MLP neurons of a small language model. Each row is named by its layer, matrix (up: input weights) and neuron, and shows model dimensions 112-207. Each number is 500 + 40 x the weight over its row's rms, rounded and kept within 0 to 999. Numbers have three digits each.
Before each neuron's rows, "fires on" lists the tokens most often at its 100 highest values on Wikipedia text that the model never trained on.

fires on: "| ", "un", "erg", "; ", "leg", "u"
L7.up688:477497540488541522528453446507569515515446521493483505535459529491457503561416494495523529496559527493559531515448537494577493487507561539484462480537521487479518538538528516483520553478493462453478537475456533505480507491446556522459506454423546492521426505570535505542528518531492523497

fires on: "a ", "re"
L11.up127:510429541487468462632509501508508496523428515417484526526530580387494544498514572563488511502474484495481537553487565476503514532525526553547469517542565443508484471485502448504523549533518468496535494460496474432493498536505490489523499409481547499521561509498437493421490522541582491448

fires on: "o ", "it ", "i ", " ", "him "
L3.up620:522482437531529467522503502474507525493483520493488511519526450528531542478457547495542511474523569541533551482424440455476436568497493547432486476538530489499440468511525563462527498554461481511458528445489468501524452493528500431545512514542554501488448537449502520616520519524558573452

fires on: ", "
L5.up4:483480521514491533442523528536489521445481510543481507529582462491441489434528459514538490450432442484471545529494473557453423520458490471531502525468470574346466580411482522543468517520515483513509549506471466550576504549445582438475501434558499471545408612470483521520533527467504493454

fires on: "h"
L5.up934:471490474524492537583509488566471470504515493457549489493530461517515511554430485509506569490454491459486465487563512525517501539543514513489515394489452615561398430532546501503471522484543553502519510504460467442451504492443472420491509514492533414526528580422469445513493470487494485492

fires on: "S", "sh", "f", "m"
L9.up14:506470503556480464565528508515530501469515510494472441516484529487513500470491465521510485505486464573484552495472532453564501464623525500502501574521476539469485506535526477489494534518513427495505513574524523409494584505551539471488503497492512499471564553503429479480524489499517531528

fires on: "of ", "-", ", ", "Ver", "ing"
L4.up505:503495486486489451467437510563561438474519461454514484525530488477523484492514542492530486545535472434476447511405586539542486488515484513496490530532449563470513520469510438461477464507481511471486520432485553485528541511537515559462462583466588520546540552465506497492445461553475506433

fires on: "af", "port", "thod", "ac", "atis", "la "
L3.up120:491418526486480520486463507559508513522446577489517499462506482430518437535514519533514526474476624471459535518440491537543536470643524400544486402494512488547454513557487460487456499492576547543437499480449494525515529519455468538467568470506466577478502454464499444445450525507559476447

fires on: ", ", "that "
L11.up268:474463539475529512487494502526460540516459584550445435503468448439460408527569516514552467510553498455568561491456515527532501512483520479546486573536462595520552573450472472389466559604417560518478508441499521525456551566548522546434529489457492468540539559485522467525528531432446559475

fires on: "e", "a", "m", "th", "j", "l"
L7.up596:507563450488485525517571508453452544499495458505537551450476458510520512509477425531499463524482492473488569443515581524503423526498575489474491532497533514539488445456481555476522487411465538526530476516476565499495446485508484541412538505443481472502497496541509493495504507436463499522

fires on: "ay", "tion", "char", "Char"
L2.up576:496525433458513487486549484494515547535497560497539523549435478487485474497483485505462573520508540451498556529557450525537458503454455502497582554544483496453487490472521491468544594455560513495576558477467553555414505464553525514548503514474518450485454508494426506488578541476504539493

fires on: "par", "ur", "separ", "riv", "priv", "bur"
L3.up186:538557469509511474502518603547518523503456490467466488477547433515547473557549535493499475491556568456512552531461505544529483520496523497632481507586465464493559538425506483488535553523458489464567456485459483519447535525452485530522535480492495599479443464519473456562416477496450550507

fires on: "a ", "-", "one ", "s ", "and ", "aj"
L9.up946:457568509443480453513494463521547481510533472417530495521559540481482541607496415472472518534509534540585440463525598400487547516536525541497503499483449426473499483487486536473365469491511454527515529502458518549489478479553480534524466535549503482503493478524568463460469502484541515556

fires on: "-", "and ", "I", "R", "or ", "ing "
L5.up990:580568470457546501464523448462589475544479476459512457523570558469516576514490397440541478491512611516508536557497548497541563509374494482469532485484448411490543533527498487454526507453504529521402535481528504532490529470512472499471501537600506478524548491508514430499455557514475511549

fires on: "have ", "w ", "d ", "get "
L2.up73:544419442520422505466507547486447598488561449506504477550537483485511465456484509522486554533542488557522587508555498499470547491557538513447489489478525521493486486509496516468477523464441498506447477505494543522453517545487430469511584485568559613523476441535524502562448511493536516475

fires on: "ly ", "ally ", "ally", "Comm", "comm", "ely "
L2.up666:509535509478532497526515537607571496597503492526435451579544499496482479534491447520463468551427478514405521440450481495530507543487534547495483536459498524416479510508501477536480547449501437548492473530532498551475594505508486540481436522514507462479525510501460499478443535497507572464

fires on: "was ", "per", "p", "0", "it", "rel"
L11.up794:546514488483499471467447419544497515527463538415549516481541479553537514470532433491498467546517541476444481476531492510561543497501597468483521456536456569531567428530515481525463477567518424507481550469543479502475468548502442470499496431542563563467475545558503567463474482455483454486

fires on: "of ", "first ", "==", "been ", "used ", "same "
L2.up220:496527545538459458451540569534525506575517458543577632580448536502534460500466542490528487529483508556504459467506549556489552553480520558543518496558502478541430522549557537469455450581430465520458510472503478497509521516466462482479493468547465546452465497525522493456463501471526527468

fires on: "west", "found", "West ", "west ", "star"
L3.up478:536512446503464456441473512547463567514511512539534430574518398499461519544505531464558477570520475512533501497560471459531491477496520551550450478457477472467490483462468457532510450560494492536419560486485482424520500479517545519522442484519512473492519496500468564510478510508411466512

fires on: "of ", "g", "c", "ur", "por", "qu"
L11.up858:483510509467470548454539478568493513546495459505479494481469532472513476449514453545449522443509509538475448500518551492543474489558511499546542491499486590452534517533549420499455465444481494526502548502528474552450502532504547549525574503534517515507471497523475513477476547506488562535

fires on: "ep", "Har", "Bar", "ar", "Mad", "aph"
L4.up251:494497535450419571417440466450540495547571489441537523480476476466533492490504460477419548482515531475447542442573473608578538524503433442486474416441508535527496428483500511552463541508482544475491452439486441472521479477503518496481437520489494536551480524565449479544537524474519522445

fires on: "y", "ap", "(", "ay", "ab", "em"
L6.up816:514551447402497436477528448531489401516452478471470492559443515450491543520547472544504512539496505493462470535521538559502468492508599510448555515459482520545431482507480499451512631451494472491468495525512508508608534489499520488462503545513478386536466579532434551536511520516482538448

fires on: "ac", "af", "occ", "197", "200"
L5.up280:526471497583521456451386492549479533557496481433556470537487542449504443474603545505564505520493502572508469512509483538518485396596484450492550512511461545438461469541496404561506459482476509520490456481515467474469560535471497516492504523537465536531520452513498467482456531535569488505

fires on: "h", "ath", "eph", "cy", "Cath"
L2.up965:467474484521394531587454557491566486536517452538496488536577427549523461481487471553482452459488497511477507486478480427557521473573545431539513467523450542548484390479522521555492493591524502486492540472486559526486519471496466506514564455477469409543509481461496497520497469561483519483

fires on: "av", "az", "su", "em", "dep", "eas"
L3.up591:462428490502473525517531513540559529449524540446464497552466509418515488483592543504473507458502453541488518523487488535488473471613552557512454515509491538531534449477530537534499568556512486472456531505491525526480536491507531460536586525482451562487477494543409506524412528460447469466

fires on: "that ", "ing ", "ed ", "es ", "before ", "s "
L11.up239:492531439510516476515521493511457525416515438518548464537441479481515491489418504441454465551565467537515514547456524525579510483508475521522471505510495519542512495525540479514451477449509594501522508473498461508471520531593581459533423466471532508435525460502408608591537542531515553550

fires on: "play ", "played ", "like ", "charac", "hel"
L2.up589:482461536444470581480514520486532493529543498449512558444592501439477548455511527524435503443463515521496565511515456512540446525555529559529535526470514512477484502524444493556475484489509496517542485561514437482479464549513461499457559472515512444480537540565472597478534511519548542487

fires on: "in ", ", ", "E", ".", "/"
L7.up631:536504473459496496533514518493489523451499557524467480481536457496511427509475529569539487465452510510475515538534480512499417492450519546525570534579504555441540484441515447511486534489429494460493511487504476433492511495557562502552493521505476489548535468437562537517524425503501513507

fires on: "as", "em", "al"
L5.up423:545521484491537480505567523477547511521559506414466449608488537499525514453475552609506541536509514521464509567510533510445504542553515464455511550530540410545436458435430545477467565551519436544473421508493528502522542530531483511527502486595490527461451571482516537500475491560497511481

fires on: ", ", "which ", "le"
L9.up282:538534466552523484519499522551461512506471568495523454487467417482471408489462474440496531508402439507494513500571488510480447486419523512553543480559472509487497512457485445486431557509461547563560480492481481529527482543490497457507485506514534473527486519379539507507473476535479547401

fires on: "n", "s", "e", "h", "b", "th"
L7.up311:504499434477412446512528497471493510472493483432507512550475489446451460549515494502499514580541413467526542486502520487511460482537548557513448526515490595497459491485492470503472452403478444534535470533522521508523461568436466488511502507513497472555581475555468482454477501454497456454

fires on: "s ", "es ", "ates ", "ts ", "ks "
L4.up239:496486483539503479440472448452444448461552488461476575561506522486529468558490519494444502524545472519522534517533518472462512531571503532542443465477493517507513470512563425487457448488503496491508454549493451506499475544525554496495511478544464552503507503503535554541583500505572550544

fires on: "and ", "of ", "to ", "from ", "with "
L6.up958:514476425478528414498542577469541407457418476475459484503502509461490496490476450411518457476487529564441540496484427528465536531503550426494526468484546484587570523517536442524514444577534516455608530509517516480467478504501541496525551533484516606534495522521469573432496538512484556584

fires on: "om", "ag", "im", "t", "ac", "out"
L9.up134:469446448468510502560504528504552539502504528525481531531479464495534524459539519531465541538450540593449548485459492552463572496487484531542455518472528437464469480506504452456453570571482450492448626501489522479476518542525493557508480554497479508444493555472485477481504458452401489521

fires on: "Comm", "gr", "pol", "comm", "sol", "par"
L2.up931:501471544479539539507528500532566457564465445552493478467471482523500460484544465429467406550489484491508507567452549547530498492521457476543534550488474544447477576506576479574527549467506481528440561504454482503493481511488510514446465496533559526544440466546429515562442504494489538458

fires on: "re", "st", "m", "pro", "rem", "s"
L11.up391:441490465467470516469509555499478463554529487496488496484523526418469517540435515492514529502455465491436536561518481528585551512541536426552517559492551447518478504483452485469541514506509519518457525503560416407556457522514452575492557406549521551493469494477438544529489522527548492409

fires on: "an ", "n", "enc", "or", "ar", "att"
L11.up50:501477512474470531572498456439468537558440515507471520539457570461500490569489517453460523543458446455451581526489506528488560485526481478522486529480452522529511485452539539491503609487481489542498551498499490437449569423495544510506505569528493573522483524532474537451542491476519510545

fires on: ", ", "that "
L5.up520:530541519451521547475485454482475425465428520525450462486504516466445435486605497524521446517468473445485553493467476544528517490481521499524516526519520417521520597502543440492517510512471555550540490471556490542534520635502489506577482442493518538501475510424525479469506614481528465451

fires on: "to ", "and ", "le", "ot", "a "
L5.up282:486599459547607488470462501487516460542473528522462533495456547484491472482447442522516475502499605509464582511531487518462527536538428465419479574492592461512475528514506438544569395525485532400546534514507480459518540419566448533484516531506516509502513494471489504516436477524501543504

fires on: "Q", "q", "az"
L2.up843:517546481549458514502479532530485511466472469513478454443516487465556472545524485506481519513472496524440504494480507577446453462589494542462469535420510490542542454426548526486527530529495497553504524559481533466460535478459401557509551526508510467509490450551505515545431546433487478462

fires on: "h", "t ", "it ", "ut", "ate ", "e "
L7.up181:488466494553496515521437507599505485515544521501518532440518475484489463547537403507480541450585571481493529485538494503463450476532475441475498434540492567470417530519483514424473493542476498539505513527532529486484496486430496536472562469452473512607503537490529503518489421491540481530

fires on: "Car", "Col", "Rac", "priv", "an ", "at "
L5.up635:540499481489453476529411498516546490478507520442486520489561441535410444486466486483530462481483514531542461516376515508512491475548487532572563552458495551456521407598485482502529526501512570468564510421466477446492553462513553585510482476519508541517567575551471485506514491504574466531

fires on: "h", "om", "t", "em", "ad", "y"
L9.up954:491440479434532473530447538391468489479509550497482505549505546454552505476467539536473507478508455489522503518445598491488513526488526480539526507549587568504528498601508520466507423549523451524433559515481492494512439479508523605440415479486598534484463515425498522559512480422442491478

fires on: "pro", "Pro", "ce ", "Publ", "agre", "sq "
L5.up822:480533488470494526548428429463502476504460502538507504497527481533452437526558468511496453508494525537509516503491438523460517455429534489506482490488494483553470471501510420471484490499456508475525459378481541522421530467543576487539564500454500513482504423439483508530520500535560453527

fires on: "3", "9", "7", "2", ", ", "8"
L5.up932:472437557527465497501488482536479484478461442490529514549496517420489510567524511475571491480487493483462455552510495512498457438446531474556472508577518500473475525420541385509503508501451569555516533511489489513509508489461507513511483486466492448648488534421506567501534520490503509488

fires on: ", ", "of ", ": ", "ater "
L6.up922:485565430516438535538553442491521456479483429511472486507553496467472489523540514495519485468462480462440392590454558450463521530514457479487523505522386590477564541496525446441458500439476483485521544515499571515586509469442525495488535541524495484467497539492544491458524501510549486451